MLP neurons of a small language model. Each row is named by its layer, matrix (up: input weights; down: output weights) and neuron, and shows model dimensions 0-127. Each number is 128 + 24 x the weight over its row's rms, rounded and kept within 0 to 255. Numbers have three digits each.
Before each neuron's rows, "fires in" lists the words (lower case) most often at its 100 highest values on Wikipedia text that the model never trained on.

fires in: "well", "two", "part", "three", "among", "four"
L5.up371:155127173149108094147116163139135123091121097134089193105137128155113118155118126146138166135147099122140190126144122135137107170094115126142130121138150110127121105153141142118149105099154133139110146125162112100099090149137117150130104117120129139145121152175142145095161103122101097116136092202107133182105150121114116112156125111116134129109102112125175157093132074111114139105096
L5.down371:143147096131116087122109114121169134118112130149123129126105123075118135157094130148146128116146128116145086095147156106175134144187117122093169107091142135102111142151135153062129086141139139113131142161114153143162113140158145130072134148066076135162117147151107114117158110112134122114107153114168121148141116154130148111136104108130133148165141153112170137068077100097130109133130

fires in: "succeeded", "silver", "science", "since", "skye"
L6.up659:126189159137135118166101142142164125165147127120100147124147103143110135107110129105123119104121152183137103093105129112115139116183135090156125150176148141159167165100126113084140141110129082136106173084125167114095120102141117135150149121149129147093128145073120127155095171127109122152111128125146130097145171151132122130127086148103156114148097104110152142128149152102127146080117
L6.down659:118112109108192124093098092139118102165142097114141166121157086093108121167120120113121164122110116144117131112150112110068152145150129103131120138151140119122142142137109085142132125096095142119141082125124122102145111139150147185115099140115154107154128119136148088119157150135129099116156081076106127094122103106131163112158149106150152151133161139101117200116105138138139098153122

fires in: "goodyear", "year", "recognized", "renamed", "athanas"
L5.up782:147115152179116080110131124112106117099121144140140115148127092111151140153133096143174129137148095124099130157137093144088152116102123181151111098140151122121133076140103168103149119112123156130095104140135124121150142149107173122127157076096115116145144141113126157115166124125099152117171134171143120158157107132134135151130107155148140095123138180155113092112108071086117145137137
L5.down782:104129116151150143145092105155100131145125172129102082124129109165151099158135124166172112125152118095147104105141130121093154142144128134143149136134128140143119164123155179127140205164080131106136098129115127151188132162133133076111191133139122121157065129140128147117110122132124148119174145102118119124141080095140096108108151105164116137147122136122119121107135136148118113123107

fires in: "the", "september", "a", "january", "may", "summer"
L5.up686:137173128156123123137138177105111104120126161137075130155170135128135107189123106103122104122138111162128097141071168134134142105173165112135140125148171167120132126103132128111152154112122150114131102110115105175123139142114099117172137114118145114149118108117113101097124093125137114156120137135137120137126093133145174130126163131130067147081094125143156090100118119112174149131135
L5.down686:131143148115146168110118109112158136123121080176129098110147107083154129121133118096130139119125090102134119086143103125151111161159127136139172117108108118158097139121090124141096114158090126136103111116174136126139103126127153103084167153108135161120145138133104146155124076131127127119133092133127106119114144166109121167144118143137124094145142141126117111147159125102132171151094

fires in: "film", "album", "club", "station", "school", "band"
L2.up623:119133120098107112130172112098150103134136128088149100126131135108152102165145122144152109118127133132115117096124154119125097149163154159144101127194117151132163140138137125102114090100157130134142129161159081115117165160081198143165125108177110109110094171121132130110109111184128132178165109141097078117061112167128131103154159115106103138113113133135132142163131106142134142123131
L2.down623:123066140119143122128113120103153122166154109124109079126135121116165171125123117141158134103106105099106136070140103149122059107138106172149098096131151101118135143144126161132161135103111126136134134110145074110116170151111152089117128136166132117150120133148135139141136087120148144101114095135123114118097123152138144105148186140148154144118104149115117130169137099113136155102121

fires in: "time", "candidate", "times", "twenty", "background", "already"
L6.up251:082108134117098148091125151125110120088112118132185150146112139119131080123114167156121136093117107102090156119107095143140134055095127127136071139136132120129174105131154161084115133138172145117137148121124093144147142147152136095162103114107146129134116166143095103116123122136164131124103138119130125149109132121125161127153137114118134059130115137136170100132133150100158120120175
L6.down251:131163135131098141126164108144097091084134100171129119101113129109145103129145119133134143083112143163163122127142160132122126141138181093124135148113132157116140140125117144112097120142159124127121124142123177140168106099124111164135114120125115143113081155176134168114137141136163137138104119053116140122112167149100127112112163146146141122125158121126120113117137139156139158141143

fires in: "country", "district", "city", "office", "state"
L2.up201:104105153122126108109141127122141170132127136127149123179129173140112099150144115089112158116135134115105137085146138137143133122106139095133125123124114137111133111092111128157114100079151146134165127159110140119127155136146103168181091140156121138155132160092138136151139149119087110111085109067093115098108108142115154126177108112142137102133145133093095175079159143181121137114131
L2.down201:056132145098093097140143141098163177092153107163167091187084161145135112118121144131130155146112115134105137107152160125085103157122165122121108138116111155132122063130107116137156131114143144137120125145108154099135123143110130155153118110112096077150158147126111115138154111161146129131095163111147141124140119129122126102113117112128122055122117147107125115075112132140105184148122

fires in: "the", "a", "then", "both"
L2.up631:146123137133103083113145108143172169111135141121076115140141124156146134133160123181120153148159126103098125167134099139118127109191114108103142164113100114078162143117141130098150131169112119121160126122159145116122130125110163128123122119125114135088173108150112164174163101133092141152100105141148141157129160128109141124164104145104108122131090105162112130140117149121135148119080
L2.down631:096134128171126151109161173143151151148120139169119114100122156134140157145130137105129162098110157098142103128111101110119094118149122112163133110174142083110126154139115103168074137153110133159149126134117107103076084100153114105141158126134151141149138099131151156138108148123131132151147095084127126087086133133142114112124137126125115135126148109087112184100108140170125117091141

fires in: "into", "in", "upon", "office", "of"
L7.up756:149112146158123126151129092158129130146143130124113065160132160140101147135113138101146120137150121129123138155125143122176132122163113126128095136155081109140075124131117130123119148159154115145129089109160148128108134094157045153154148134118168120116129122104142113150114112106169113171138100117121143155158130122087146130101101110154164155147129123133114123096110146102116116110166
L7.down756:132129099116142081124135098134109140124096112139096115130122122131124095127135145118110154159135112168141130135130121073105114086141133104090164119153181111149118128117112078115137142122126119159168095174146188156117117137152144141084095117132115145139134144130151086125165123109131148126176097152113126141088132080137170113116115152122163096163116091127185127094092112135162116123103

fires in: "has", "details", "college", "santa"
L2.up601:149110126144164137137128109110169176094134090068111125116112151140093127094105112134130125110144120142136163114116163104139095131135093131137095141121150151186154149135141143133122129074086123087171129133156121145189143163110131186135107147134109116107142052116130124121141149078104142107107154130092148152099138103154134105128163095128134137127117131114107115130134133150140127131143
L2.down601:116161152110137130122110145132163189125125134081135146095138120137165131107120103120122156145103135146148149121099111115129122114105085142109096155158134106118153159154140116103113113148118104050114145123115164103181168134123107123083088105122117090137100110151120105142142135080126140170113121108096169128152116134161109120156125138110097119138136135128173129127098153126147133111177

fires in: "two", "three", "all", "only", "history"
L6.up124:156117117143122087145155124116132146075168124156129135108111143156146137076146153142138135135164130061073114141109113106159153148165088092157137121103114137165170147135149099114120136181124142143091151151113126148184130095156105161064153125111115147134099141061144122120114096096139109137124123138128142110151160107124144104145140114149108109095123161127185150110155117143157168123110
L6.down124:142101111134146124127122127111102133138149098109154143138128129101162141152090146103078083139156112132095163097150157120136117101140116129112133070105129133169141148151130101123142125126131134098110132123096106115127129157158111120146123132147091133109158098114117154081148129120167154172101097124149133094124141133088073120111108159083128122110142170137171137108098131149191145088162